Weights of a small GPT-style language model, trained from scratch on English Wikipedia.
Size: width 640, MLP 2560 SwiGLU, vocabulary 13513, 74.2M parameters.
MLP neurons of a small language model. Each row is named by its layer, matrix (down: output weights) and neuron, and shows model dimensions 80-175. Each number is 128 + 32 x the weight over its row's rms, rounded and kept within 0 to 255. A neuron's up and down rows have the sign that makes its largest values positive.
A block is one neuron, or neurons of one layer that tend to fire together. Before each block is what it responds to, as a language model described it from the Wikipedia text at the highest values.

Responds to: The word public in government or institutional phrases such as Minister of Public Security, public health, public law, and went public; weaker on "of" in Minister of and on education words.
L3.down2031 [113 165 137 127  63 180 168 148 123 175 100 164 135 159 136 111 132 132  92 154 150 121 153 115 128 171 140 153  34  96 130  96 133  92  91 123 129 116 222 162  84 103  98 112 223 121  94 124 159  98  72 150 153 140 111 125 157 137 143 114 129  79 180 142 148 130 144 129 141 123 105 151 138 151 111 138 149 136 138 111 104 143 124 116 150  97 190 143 143 110  72 173 117  77 170 108]

Responds to: Fires on nouns for settlements like city, town, County, incorporated, and on the comma after a place name, as in "Hicksville, NY" or "Portland, Oregon".
L5.down235 [136 156 207 187 106 146  73 149 128 138 130 158 143 143 175 147 167 144 202 111 155 202 151 103 126 139 140 127 135 127 123  68 151 177 158 131 147 149 112 102 101 178  88 136 152  93 219 143 165 166 135 153 117 117 113 132 152 101 119 108  72 107 148 121  83 165 118 135 130 150 142 105 116 101 160  43  76  94 131  68 123  83  66 146 107 215 140 155 128 134 129 156 157  99 111 141]
L5.down547 [110  34 156 134 134 125 114 148 140  65 136 102  90 143  88 172 120 205 123 117  92 145 144 163 148 110 135 166 117 121 106  97  92 124 197  97 141 135 145 140 138 122 146 106 102  93 121 142  96 145 157 125 100 192 169 114 120 180 121 130 113  49 169 125 129 114 161 136 101 119 114 104 166  91 123 147 118  78 143 140 136 126  80 120 154 112 104 138 106  88 139 159 118 119 201 147]
L5.down912 [ 87 157  66 117 175 117 106 134 150 162 167 180 163 145 126 142 140 121 121 115 147  51 116 113 120 158  98 136 136 194  91 149 177 140 119 125 132 141 131 116 118 129  79 132 182 103 123 160 186  66  64 126 107 192 134 171 148 118 109  93  93 158  91 120 124  98 144 104 178  82 120  94 132 149  73  85 101 124 107 122 138 164  83 127 169 127 127 146 122  45 139  83 138 173 113 114]
L5.down1583 [114  61 149 111 131 148 119 137  97 101  91 114 115 115  98 200 163  91 130  92 103 101 132  97 121 107 125 101  55 108 131  89 109  67 131 101 128 110 137 149 109 166 146 122 130 153 203 155 124 148  67  73  86  77 100 144 171 157 111 154 172 109 118 104 112 160 161 169 136 131  83 138 185  36 136 165  79 125 119 105 139 143 118 138 133 150 143 133 108 106  91 129 106 151 173 160]
L5.down1641 [ 93 125 149  99  78 177 124 143 140 147  59 149 125 129  61 140 171 149 152 104 148 121 132 166 120 103  89 152 133 101 141 155 141 109 135 120 152 166 101 143 100 128 113  91 199 105 122  64 129 161 109 117 189 149 127 151 157 152 146 145  83  94 142 144 141 151 160  52  56 126 124 170 160 116  94 159 101 174 120 174  91 202 112 102 156 137 123 104 226 117 138 113 178 144 123 193]
L5.down1728 [124 151 112 169  91  77 115 109 112 103  97 149 105 104 125 135 173 129 147 116 109 110 103  84 134  71 118 143 143 164 136 120  92 102 154  86 131 148 162 103 116 167 126 120 130 131  70 140  84 147  60 104 141 137 122 107  76 112 145 172 104 154  64 118 123 174 107 155  96 153 110 154 117 104 104 128  87 145 104 115 111  58 114 135 117  91 106  94  89 102 140 144 102 161 178 151]
L5.down2088 [186 144 157 129 116 111 105 125 181 141 178  79 190 137 143 113 133 134 136 146 154 157  54 127 131 134 141  92 144 140 127  73 117 167 134 122 112  86  99  98  96  94 204  96 156 135 148  93 181 127  88 162  83 181  91  60 134  46  98  61 118 107 125 183 122 127 148 123 103  71 152 142 178 155 113 166  96 112 151  95 143 172 113 104  73 162 243 140 148 108 148 112 110 141 143 151]
L5.down2398 [138  96 132 184 103 144 134 115 159 154 190 149 116 126 125 135 177 142  91 153 143 126  75 140 131 165 139 142 122 120 135 130 118  60 164 154 155 164 123 101  91  90 221 165 178 132 107 153 131 182 136 112 127 165 113 115 156 181 167 160 106 135 133  70 126 133 117  73  95 140 198 103 125  96 184 143 178 103 118 127 220 158  46 137 158 157 109  75  75  56 109 139  67 107 213 153]

Responds to: Short middle or final word pieces inside split proper names, especially Indian names in film or music lists, e.g. Ragh-av-endar, Sriniv-asan, D-as.
L5.down592 [159  92 144 102 101 105 149 124 137 124 150  78  96  89 109 144 145  56  85  81  93 145 112 109  95  89 114 179 137 103  83 116 148 119  65 145  99 157 173 185 159 128 100 126  98 106 167  74 123  86 133 166 101  84 123 101 145  79  73 140 104 198 182 191 163 118 111 112 174 137 155 133  94 189 120 117  77 133 165 160  57 124  78  64 185 103 158 152  81  69 126 101 148 113 132 117]
L5.down657 [116 114 125 142 164 149 181 143 157 106 139  51 127 129 125 179 110 159 160 142 179  50  79 147 103 100 179 137 165 100  99 146 108 124 145 125 143 192 123 149 137 100  93 157  83 193  96 129  94 178 170 156 131 138 142 115 138 132  63  99 154 106  89  82 153 186  93 124  80 133 126 112 130 175 114  76 148 146 125  91 125 131 128 120 145 115 164 145  91 157 134 136 111  98  73 110]
L5.down1472 [101 133 115  81 149 136 124  31 153 138 176 105 123 131  85  92 169  81  98  83 114 104 113 110 161 175 156 130 127 131  56 154 111 108 111  88  76  83 158 196 132 115 148 161 136 103 137 149 136  83 200 126 128 171 130  89 133 133  88 191 108 151  87 129  97 124 123 122 142  83 144 119 182  96 142 191 108 182 125 107 120 186  85 173 163 131 121  75 116 120 113  57 113 141 155 158]
L5.down1637 [120 149 100 116 156 169  95 111 118 185 115 191 124 136 113  36 109 130  73 105 120 125 105  79 130 169 147 105 123 110 132 168 104 120 159 156  73 121 143 228 154  81 142 181 138  84 147  98  86 137 121 108 128 190 100 135 101 147 119 165 149 129 173 147 115  78  79 124 162 103 167 116 125 130 105 128  79 160 137 175 105 134 115 143 112 110 112 155 141 151  72 110 137 197 113 152]
L5.down2133 [ 94  87 146 132 129 130 105 163 161 133 122 158 147 107 137 120 123 102 141 103 137  72 126 125 127 125 163 132 194 187 145 122 118 180 115 123 102 119 130 132 150 168 121 102 121 154 165  86  81 164 150 161  88 100 107 128 130 123 136 163 149 145  97 110 131 150  59  70 174 160  75 166 129 179 105 116 134 135 107  38 130 154 129 138  50  95 165  84 124 116  90  70 150  81  70 192]
L5.down2321 [123 111 126 141 145  86  96 110  90 102 130 133 122 129 117 144 129 170 104  53  88 109 111  88 117 149 196 143 134 121  68 142 160 157 164 146  99 147 122 192 209  82 139 101 143 159 108 119 156 110 142 127 157 180 146 166 157  50 101 115  73 176 103 137  95 143 101 131 121 150 148 137 116  88 133 167 152 173 119 184 104 170 135  91 143  71  80  90 119 144 134 147 152 108 143 138]
L5.down2442 [ 67  94 132 126 133 110 115  74 134 146  89 113 125  94 127 121 109 147 123 155 188 158 124  55 148 176 173 185 138 128 146  66  55 125 116  79 159 134  60 112 162 123 104 127 116 168 129 139 111 164 196 172 111 159 118 181 122 167 111 202 145 145  69 142 187 105 113 128 154 209 130 138 160 174 110 162 103 174  74 124 166 117 189 120 173 145 114 170 182 102 148 131 118 138 149 109]
L5.down2552 [117 161 143 105 132 127  66 124  29  88 136 141 128  77  98 152 180 164  99  89 137 155 115  97  88 185 125 154  86 131 132  63 101  37 165 123 123 145 132 114  75  94 160 152 131 130 112 154 106 120 167  97 141 160 176  91 159 138 119 135 163 116 122 130 133 155 148 103 147 153 135 127 123 108  87 146 105 178 157 146 124 172  92  48 179 147 155 159 117 117 131 102 168  90 134 116]

Responds to: Words naming a level of government or scope, mostly after the, such as state, city, national, local, regional and Federal.
L7.down387 [125 106 110 134 139 120 123  68 114 133 120 162 135 141 146 173 128 168 190 162  87 122 189  78 120 137 138 133 176 154 103 156 119  95 103 116 127 213 110 131  96 105 103 136 144  88 152 150 148  62 209 105 116  79  58 121 103 151 147 202 160  79 115 189 157 145 147 171 128  90  98  72 139 147 140 100 171 175  71 134 131  88 147 162 143  97 176 106 162 129  65 139 182 177  66 112]
L7.down1105 [ 77 140 148 109 133 191 115 157 129 113 130 132 162 179 126 118 156 111 148 162  95 160 125 153 137 205  74  83 142  69 178 132  88 116  45 143 101 155 141 111  58 105 116 164 114 155 149 108 102 132  53 115 149 165  55 111 104  97 125 109 134 216 163 116 112 112 143 158 140 121  79 130 167 124 160 114  67 133 147 144 151 108 134  43 122 151  88 104  95 143 168 140 173 118 116 157]
L7.down1221 [106 152 169  75 139 186 149 122 136 149 125 126 123 128 141 155 170 111 129 121 143 191 140 205 151 114 100 153 127 117 126 128  97  96  89 146  67 107 144 141 127 135 121 137 105 117 107 124 131 120 128 139 118 114 113 113 116 128 159 119 217  85  63 118 113 114  90  82 145  98 193  87 125 113 116 125 104 152 153 115 156 104 109 132 169 128 135 136 160 137 120 156 138 118 137 134]
L7.down1469 [123 101  67 172 127 162 166  92 106 161 156 130 106 136 105 151 127 124 147 120 106 105 124 160 162 170 127 134  98 138 136 168 113 121 108 174 115 115 138 173 139  83 102 154 149 198 179 116  84  89 141 115 173  94 160  81 139 103  94 133 111 173  75 105 161  98 131 136 128 189  99 117 164 117 160 124 100 135 152  66 126 171 132 123 108 159  80 177 119 155  48 122 174 168 121 138]
L7.down1574 [119 102 125  85 163 108  96 126 123 158 107 172 112 129 107 162 118  66 150 105  98 134 106  85 146 111 108 165 139  68 168  87 138 115 122 104 125 107  89 174 149  82  63 110 169  58 104 153 102 104 135 125  92 116 134 180 135 165 154 145 119 195 131 133 123  87 132 122 182 134 112 137  67 133 103  56 117  94 159 154 113 122 126 134 107  60  70 105  54 113  92 139 153 152 161  86]
L7.down1729 [112  72 116  87 172 198  85 182 137 164 104 155 142 129 111 160 135  36 128  89 143 172 170 150  89 157 169 144  88 116 174 123 123 104  70 100  87 177 147 140 150 186 172 121 109 154  78  99 125 119  89  97 115 135 126 185  81 173 109 160 166 148  66  86 145 121 143  52 113  49  85 147 116 113 118  95 161 123 123 138  35 161 129  97 159 126 107 138 111 159 132 118 155  81  81 132]
L7.down1839 [136 100  91 124 139 138 137 123 107 108 167 137 102  54 159  96 185 116 163 104 113  90  94 153  94 132 101 148 120 149  96 134 117  79 138 153 121 133 177 133  51 181 128 115 115  65 112 123 105 106 114 111 124  90  51  90 130 108 131 126 100 101 134  93 152 143 118 109 179 172  87 144 127  70 173 118 111 130 102  34 148  82 139 174  55 140 114 198 136 130 118 157 134 178 115 112]
L7.down2366 [112 128 156 149 161 174  86 154  77 148  70 199 128 176 145 135  92 103 165 132 118 186 165 115 132 137  72 128  81 118 128 115 165  29 126 124 168 147 146 107 107 132 162  68 167 117 172 150 181 141  90 156 106 149  98 117 141  78 112 127  41  95 189 187 165 136 129 120 148 140  98  77 120 120 155 111 150 138 118 124 102 155 110  87 147 102 156 126  56  55 121  74 118 146 116  60]

Responds to: Early or middle word pieces inside multi-token words, mostly Indian names and titles (Raj-end-ran, Supri-ya, Star Ma-a), plus common-word starts like comp-act and k-issing.
L7.down240 [125 130 157  94 113  95  60 100  96 124 130 128 117 152 127  81 121  93 130  94 176 125 161 131 159  93  99 162 160 161 174 119 114  87 156 101 109 134 107 174 102  69  99 121 134 114  95 123 159 104 138 107 169 123 149  74 173 109 124 150 130 156 136 131 111 105 165  90  96 149  95 157 171 137 132 144  98 188 129 123  66 162 117 119 166  60  79 138 131  95 124 147 124  96 135 141]
L7.down459 [129 121 138  75 170 148 125 111 139 146 120 129  94  97 122 121 115 143 118  72  57 146 113  67 117 162 132  99  90  61 104 144  85 201 183 131 147  95 134 109  97  96 111 121 100 108 156 186  71 153 177 105 194  73  89 189 119 166 120  94 127 168 114  92 139 172 134 192  94 115 118 134  81 166 131 115 139 139 183 167 168 109 107 101 145  79 120 170  52 123 127 125 112  52 125 127]
L7.down618 [145 101 106 119  92 101  86  67  70  56 148 116  99 143 101 150 108 212 133  84 119 107  78 136 132 127 121 105 181 197 150 112 156 142 112 194 141 111 143 119  95 111 191 169 161 128 169  44 139 153  82 171  98 126 125 101 147 122 168 111 139  99  78  78 132 124 144 109 177  49 133 139 160 110  87 140 115 198 121 141 154  81 120  90 143 108 140  91 115  47  74  80  63  94  71 143]
L7.down1007 [154  98 194 132 136 126 142 134 176 138  97  91 101  95 156 126 132 163 141 161 134 101 111  75 109 106 131 138 202 155 134 108 112 107 173 152 125 110 121  96 214 166 151 116 129 116 137 113 219 108 168 128 102  91 148 120 142 152 128 112 139  67  65 109  95  83 153 100 116  94 167 129 121 129 137 174 139 180 114 158  59  79 157 114  85  96 141  87  30 116 110  83 113 104 143 173]
L7.down1384 [139  67 124 133 190 127 126 158 166 144 120  81 108 171 134 185 208 142 135 124 139 136 126  82 160  64 127 125 136 168 172 114 170 132 159  89 102 124 133 115  95 131 168 118 154 129 120 100  89 146 150 136  99 148 129 158 135 160  83 100 167 148 161 114 127  82  97 154 116 103 125 111 171 137 130 162 126 131 210 148 136 153 116 105 123 170 110  96  58 164 155 147 168 117 132 199]
L7.down1987 [140 162 166  85 150 109 119 110 139 204 103 135 119 143  97 177  54 123 136 129 181 127 105 142  95  74 114 100 132 139 101 175 126 109  96 121 123 144 160 186 105 120 151  93 137 103 146 153 109  74 115 152  90 100 161  56 132  99 162 124 144 150  73 153 115 113 147  97 134 140 123 182  77 131 108 163 173 109  84 107 151 147 156 157 148 166 152 118 137 124  76 191 128 147 120 104]
L7.down2379 [108 133 106 141 148 130 143 108 137 170 151 156  96 154 121 122 157  81  78 111 153 145 131 127  87 128 104 167 146 100 159 128 102 122 100 118  77 139 132  69 113 126 118 146 119 131 131  96 120 106 166 128 219  93 121 140 132 159 107 115  99 120 189 148 127  71 117 113 113 106 114 178  62 109 125 170 111 141  78 103  83 152  85 140 164 112 101  97 116 187 161 117  92 120 162 163]
L7.down2518 [107  96 178  99 115 104 110  83 103  87 168  73 118 136 102  49 129 145 110 106 117 106 106 114 118 187 160 129 155 167 195 113  91  74 112 149  53 122  88 155 116 106 168 201 125 128 102  59 110 132 124 148 133 197 114 135 174 196 144 188 153 106 100 139  46 102 106 127 119 151 120  93 105 147 128 165 161 138 140 135 125 137  48 173 177 113 117  58  95 130 128  99 114  83 153 160]

Responds to: Word-piece fragments inside or ending names and foreign words, mostly in lists and tables, especially a final -a, e.g. Nowsher-a, Star Ma-a, Qar-aba-ğ.
L3.down746 [175 127  42 133 196  89 157  86 160 120 173 121  92  91 131  77 171 106 112 127 113 131  94 129 112 135 125 172 107 108 103 135 149 161 135 133  95 151 104 139 126 130 136 106  78 101  94 137 178 108 125 109  81 150  98 184 105 100  98  81  95 101  77 116 145 123  60 118 113 114  91 131 122 178 106 153 174 119  97 104 112 153 134 122 113 171 113 153 165 121  88  60 145 122 107 190]